Part of a small language model's weights.
Size: width 576, 9 heads of 64, MLP 2048 SwiGLU.
Training: 612M tokens, 4669 steps.
MLP neurons of a small language model. Each row is named by its layer, matrix (down: output weights) and neuron, and shows model dimensions 224-319. Each number is 50 + 15 x the weight over its row's rms, rounded and kept within 0 to 99. A neuron's up and down rows have the sign that makes its largest values positive.
After each neuron's rows is what it responds to, as a language model described it from the Wikipedia text at the highest values.

L5.down1960:44 61 50 39 65 52 52 63 47 66 61 61 57 66 63 67 37 51 48 75 47 32 60 61 42 61 60 32 57 43 29 55 44 65 67 49 40 44 49 51 43 68 62 49 70 57 56 65 37 28 70 75 45 50 38 52 69 59 42 57 46 16 47 42 38 33 44 51 44 63 33 29 34 51 30 40 62 46 76 67 71 38 78 52 54 59 59 89 50 57 37 70 97 30 52 57
Description: Sports season results tables. Structural and function tokens in sports season articles, such as standings tables, schedules, and records: table pipes, newlines before tables, "to" in "Advance to".

L5.down1838:31 42 63 43 48 40 60 60 30 39 55 33 53 57 46 57 43 26 48 45 42 38 29 47 40 60 55 77 54 72 58 50 27 32 49 37 71 74 28 71 43 44 57 56 61 30 42 62 40 62 33 38 46 49 42 51 89 42 53 40 34 52 58 50 51 46 76 75 44 52 50 59 62 64 56 43 33 57 52 16 53 53 65 54 54 43 54 37 57 45 73 49 44 56 22 15
Description: Date and number completions. Final digits of years, month names in dates, and issue or score numbers, such as 188-4, 28 September, no. 4, plus some mid-word name pieces.

L2.down1225:69 29 40 47 11 56 45 58 70 64 60 46 68 54 50 65 83 53 36 27 59 50 23 42 51 41 78 71 53 40 60 60 55 26 50 42 62 37 57 60 32 48 36 68 63 25 45 49 58 71 40 44 48 23 46 20 73 39 42 33 40 52 59 34 55 57 30 38 49 61 45 34 65 62 50 47 35 59 51 52 52 66 45 39 32 30 25 61 32 49 87 61 42 47 60 55
Description: Plural word endings. Plural suffix tokens (s, es, ers, ves) ending a noun split into pieces, usually before a comma or period, e.g. explosi-ves, wol-ves, Pad-res.

L5.down379:26 31 39 28 46 44 45 57 65 72 66 63 43 45 72 49 35 58 60 62 47 37 46 45 36 51 57 43 51 51 75 57 59 61 74 73 57 55 41 65 31 58 32 37 66 65 24 61 29 57 24 31 39 48 34 63 42 59 58 39 59 66 59 81 31 55 37 46 56 02 32 45 43 56 50 39 62 45 42 62 75 53 47 53 54 44 71 32 41 54 46 55 40 29 48 55
Description: Start of quoted speech. Opening words of direct quotations in biographies and reviews, often the token right after an open quote, as in "I felt", "impaired", "You Killed"; weaker on scattered mid-sentence words.

L3.down1730:51 28 69 67 78 50 48 45 60 33 66 75 53 39 63 40 34 48 40 62 72 53 69 27 43 54 55 61 39 76 57 35 39 62 54 64 46 47 42 26 53 29 63 84 71 51 33 68 47 34 48 43 62 50 48 19 93 95 69 64 47 32 54 54 51 32 24 72 24 45 37 39 66 54 57 54 54 33 35 58 55 48 55 50 71 26 55 50 54 46 52 53 52 65 67 60
Description: Units after numbers. Measurement units or abbreviations right after a number, such as m, metres, kg, hp, acre; also hyphens in compounds (second-round, co-workers) and final table-row pipes.

L5.down778:41 55 99 63 53 49 51 51 55 54 47 42 64 61 44 57 47 39 26 72 34 52 33 45 61 40 32 68 32 37 50 63 25 43 49 60 54 47 47 54 32 51 53 56 42 72 42 65 57 53 47 46 59 56 67 12 52 68 57 76 52 41 69 40 39 39 50 53 32 41 41 41 42 47 41 48 57 55 22 48 62 57 39 55 62 37 47 49 66 66 23 55 61 59 71 53
Description: Given-name token before surname. The last piece of a first name, or of a name's first part, just before a surname or second part, mostly in credits, tables and lists (Hal David, Libby Goldstein, Stuart Devlin, Harper-Collins).

L3.down1663:31 17 99 59 38 48 36 42 46 51 55 61 58 73 51 37 69 51 66 47 41 38 35 44 63 45 57 62 60 53 71 64 60 46 50 78 41 48 53 40 64 40 20 52 44 53 63 90 80 63 69 21 56 27 62 53 70 99 57 71 45 38 53 46 58 44 63 62 37 50 60 51 58 49 12 60 52 68 75 64 79 54 40 66 35 25 37 39 54 72 31 56 44 56 56 52
Description: First-name ending pieces. Final word piece of a person's given name just before the surname, as in Edi-th Tiempo, Maure-en McGovern, Cynth-ia McKinney.

L2.down1633:70 69 56 47 47 64 19 26 62 67 69 35 31 41 46 49 50 76 78 44 75 43 59 63 64 35 54 53 29 33 72 58 47 39 27 54 32 49 35 59 38 36 40 48 69 31 74 64 40 56 67 47 43 57 45 58 66 69 51 64 55 77 42 51 48 58 26 54 37 50 52 52 41 58 49 48 43 47 51 55 66 47 52 35 55 51 61 78 44 52 52 64 30 58 64 51
Description: Word-initial noun fragments. First sub-word piece of a multi-token word, usually a noun after an article or comma in ordinary prose, such as com(eback), ro(ster), j(ackals), fac(tions).

L3.down1117:86 39 75 54 56 28 38 42 46 55 38 32 26 57 63 74 72 66 42 68 41 60 67 37 66 60 53 44 51 48 09 71 38 49 56 72 31 41 45 59 33 45 53 66 53 51 58 56 55 33 54 64 64 63 35 52 42 75 50 66 40 47 63 61 61 46 43 34 46 31 51 11 39 46 46 45 28 27 29 49 49 47 51 45 63 30 38 44 23 62 41 16 25 48 52 41
Description: Indefinite article "a". Mostly the article "a" after a verb or preposition mid-sentence (compiled a, conducted a, in a), plus thousands commas in numbers (400,000) and some word-piece fragments.

L5.down509:52 29 42 65 40 37 40 29 46 37 63 53 30 49 47 84 49 34 49 43 41 48 45 42 31 46 36 75 63 62 34 49 49 29 74 53 56 46 59 39 60 55 29 58 39 36 42 57 35 65 50 59 30 70 30 44 37 62 58 31 42 36 59 52 55 42 24 76 63 67 69 52 43 77 72 83 44 32 46 21 52 34 80 44 17 59 25 35 68 48 42 39 52 29 62 55
Description: Article opening a phrase. Mostly "a" (sometimes "the") after prepositions or verbs in narrative prose, as in "falls into a trap", "at a party"; also final pieces of plural nouns.

L5.down257:50 66 19 37 25 54 65 45 63 64 23 61 48 21 72 72 57 50 48 61 59 46 33 45 28 32 50 31 43 69 46 40 43 73 51 30 51 32 57 71 52 57 30 30 47 65 44 67 34 40 36 53 43 38 37 67 49 61 51 47 65 47 65 49 27 45 41 40 58 38 55 58 26 44 53 38 68 61 70 46 61 78 40 57 70 43 61 46 37 58 44 77 55 30 54 51
Description: Additive connectives and appositives. Mid-sentence words that extend a list or describe an entity, such as and, or, as well as, such as, and role words like co-founder, famous, assistant.

L3.down1307:14 44 38 58 54 42 37 75 64 66 28 44 51 32 60 56 43 20 39 55 56 54 34 75 59 32 25 45 43 25 57 80 58 63 65 54 43 45 48 35 30 39 88 55 67 35 28 70 78 60 38 74 42 53 35 52 44 40 66 58 31 73 61 35 28 63 16 49 23 46 46 64 46 31 28 58 67 50 35 48 47 70 44 40 40 51 36 60 44 26 59 93 68 63 52 48
Description: Post-capital name fragments. The word piece right after a split-off capital letter in proper names, mostly Chinese or Korean names in lists or tables, e.g., L-in, D-ing, Zh-ou, L-im.

L3.down1073:47 64 23 39 53 26 37 38 35 45 41 58 38 32 38 29 58 53 45 56 57 51 60 21 45 68 34 48 78 18 43 75 74 53 56 78 52 46 64 44 40 56 69 44 47 70 47 73 75 48 53 47 86 58 45 37 56 69 71 60 52 57 76 62 29 68 57 46 69 63 75 62 51 42 32 53 36 63 40 43 50 62 63 47 52 74 70 36 51 58 65 50 49 32 58 46
Description: Quote openings, word pieces. Two loose groups: opening quote marks and first words of quoted titles or speech (I, What's, Would), and mid-word pieces such as at in attested, sur in surprised, Ph in Ph.D.

L5.down1653:15 45 49 29 48 32 50 31 40 65 48 69 56 42 81 78 57 65 18 59 67 74 33 70 34 41 16 81 45 75 35 64 43 32 22 23 44 51 65 36 36 49 48 63 67 61 52 37 39 32 61 47 60 41 63 59 49 58 39 65 52 61 51 59 51 36 02 61 30 39 45 75 22 27 74 43 51 73 50 44 38 50 59 45 72 72 50 72 36 34 45 48 53 32 35 63
Description: Mid-word subword fragments. Word-internal pieces in the middle of split words, in prose and table cells, e.g. dissatis-fac-tion, Su-om-en, Comp-let-ed, also bare table cells.

L5.down1241:43 96 79 79 29 40 59 36 54 73 66 31 63 50 41 37 49 44 39 68 41 51 51 60 58 61 48 54 20 47 68 46 56 32 58 64 35 41 34 64 68 60 37 77 50 52 42 44 73 35 51 43 72 26 45 36 35 35 54 37 52 16 63 61 43 33 35 63 50 33 41 59 66 11 59 69 71 48 47 39 35 47 54 39 60 37 54 47 54 39 10 39 55 70 73 22
Description: Repeated multi-word name pieces. Fires on a middle or final piece of the first word of a multi-word name repeated from earlier, as in Logan Township, Oh Land, FC Twente.

L2.down796:68 41 44 66 31 53 54 47 64 85 29 62 36 73 36 46 71 43 65 44 18 65 27 19 44 45 46 40 21 43 23 49 76 56 47 81 28 54 34 60 42 48 58 52 60 39 42 47 43 38 49 57 25 30 67 29 40 62 34 42 29 41 39 39 54 61 55 34 19 30 26 45 63 68 27 40 50 52 46 47 33 57 37 66 41 44 48 56 79 16 25 47 45 24 45 51
Description: Units after numbers. Unit words and abbreviations right after a number in measurements, such as mm, ft, m, feet, p, and kilotons; weaker on scattered unrelated words.

L2.down842:65 33 41 40 56 46 58 48 63 44 50 41 53 35 52 78 45 26 61 61 49 46 63 43 32 50 48 51 59 63 56 64 49 56 40 23 60 42 40 39 55 63 68 69 73 23 29 47 60 40 42 14 49 56 47 49 58 27 26 83 73 65 43 39 30 56 54 46 43 69 51 46 42 66 59 57 69 54 83 38 18 63 36 72 51 57 31 84 54 31 26 29 65 25 50 51
Description: Second conjunct start. Words opening the second half of a coordination or qualification, right after "and", a comma, "but" or "rather": specifically, not, other, than.

L2.down1659:54 72 18 47 34 25 35 41 20 32 50 60 46 24 70 56 27 61 48 38 49 35 43 47 54 77 58 56 42 41 59 67 57 57 52 79 43 58 31 71 56 44 30 61 61 63 34 44 43 68 53 61 35 31 50 58 99 66 61 58 28 62 62 58 55 43 35 47 24 52 43 50 26 32 37 76 42 55 31 30 36 36 19 64 56 48 40 42 53 46 63 39 19 37 41 71
Description: Clause-initial subject pronouns. Subject pronouns and existential there/it that open a clause before a verb, e.g. "there was", "it as", "I Love You"; also contraction pieces after an apostrophe ('re, 'm, 'd), often in song titles.

L5.down52:45 67 30 74 34 60 43 41 35 45 62 31 52 55 35 58 58 76 61 44 49 59 55 42 33 40 35 48 42 59 53 03 57 62 35 43 82 49 58 62 37 67 53 75 68 72 58 62 45 36 32 58 58 38 55 53 63 59 52 57 19 36 37 63 57 55 41 45 26 68 67 58 69 81 57 41 45 54 62 58 61 31 42 67 46 46 53 44 57 50 73 87 75 37 54 29
Description: Unit after numbers. Unit or counted-noun tokens right after a number, often the final word piece: kilometers, ft, miles, seats, goals, kg, hectares.

L2.down1958:21 22 92 68 42 62 38 47 44 55 70 36 44 47 35 57 33 57 59 47 43 23 69 51 64 75 61 38 56 58 60 26 70 61 57 55 43 29 31 46 53 62 62 62 67 45 60 29 83 62 55 57 55 88 55 59 37 78 38 70 63 51 04 59 49 34 57 63 44 42 59 58 71 65 56 33 51 47 69 28 48 62 40 53 66 36 44 72 71 69 56 58 63 62 47 40
Description: Given-name endings. Final piece or whole of a person's first name just before the surname, often in cast lists, rosters and tables, e.g. Federic-o, Fab-io, John.

L3.down81:33 42 99 50 78 31 63 47 49 57 73 29 75 70 78 61 54 44 59 38 57 44 38 55 62 82 35 64 56 66 47 74 31 51 55 20 56 69 28 53 49 26 25 69 33 69 41 52 53 43 60 61 44 99 40 39 65 47 69 43 65 50 35 50 44 40 68 59 42 55 42 77 41 43 79 48 20 47 29 68 69 64 58 25 48 30 44 55 65 28 43 80 51 51 36 28
Description: Opponent after match results. Prepositions or verbs just before a named opponent in sports results, such as lost to, against, knocked out by, beating; weaker on table cells.

L3.down338:67 52 39 30 53 75 57 52 60 64 49 51 53 71 42 40 31 56 49 54 68 34 55 49 71 61 44 29 41 51 48 44 65 19 62 35 38 67 80 41 44 42 33 40 41 35 29 34 50 70 51 31 37 59 29 57 43 78 54 38 45 62 45 41 22 92 60 62 39 38 85 29 54 35 51 58 57 49 38 82 48 60 61 60 28 35 38 59 57 42 59 38 39 54 28 57
Description: Additive or relational connectors. Prepositions and connectives that introduce a further item or what something hosts, such as home to, beside, in addition to, as well as, and, plus.

L2.down10:35 24 49 45 65 57 53 40 27 53 56 45 44 38 58 34 55 42 43 43 59 66 39 30 42 58 48 65 61 26 28 40 31 72 74 70 52 60 40 22 35 51 56 51 54 64 43 73 52 46 27 65 58 24 47 32 62 94 60 72 51 29 60 36 46 63 34 53 59 49 38 52 50 65 33 72 71 58 42 72 73 56 67 50 54 76 21 48 74 61 62 52 31 50 40 60
Description: Name-final word pieces. Final subword pieces completing a multi-token proper name, usually a person or place, such as McLar-ty, Mar-tha, Bel-ize, Car-son.

L3.down1852:29 23 25 67 30 73 54 49 51 83 71 46 50 65 52 53 70 48 40 51 79 70 29 46 27 51 43 49 33 66 84 59 38 76 40 43 36 73 46 34 38 62 60 62 46 37 59 71 35 66 37 51 53 65 59 62 85 96 67 25 55 42 46 92 60 52 50 70 52 52 73 53 58 72 63 48 73 55 60 29 55 28 31 32 73 44 68 70 71 40 56 63 54 43 71 54
Description: Ends of time phrases. Fires on the token that completes a temporal phrase, mostly a year's final digit after "In" or "On", e.g. "In 1847", "1969,", "afterwards".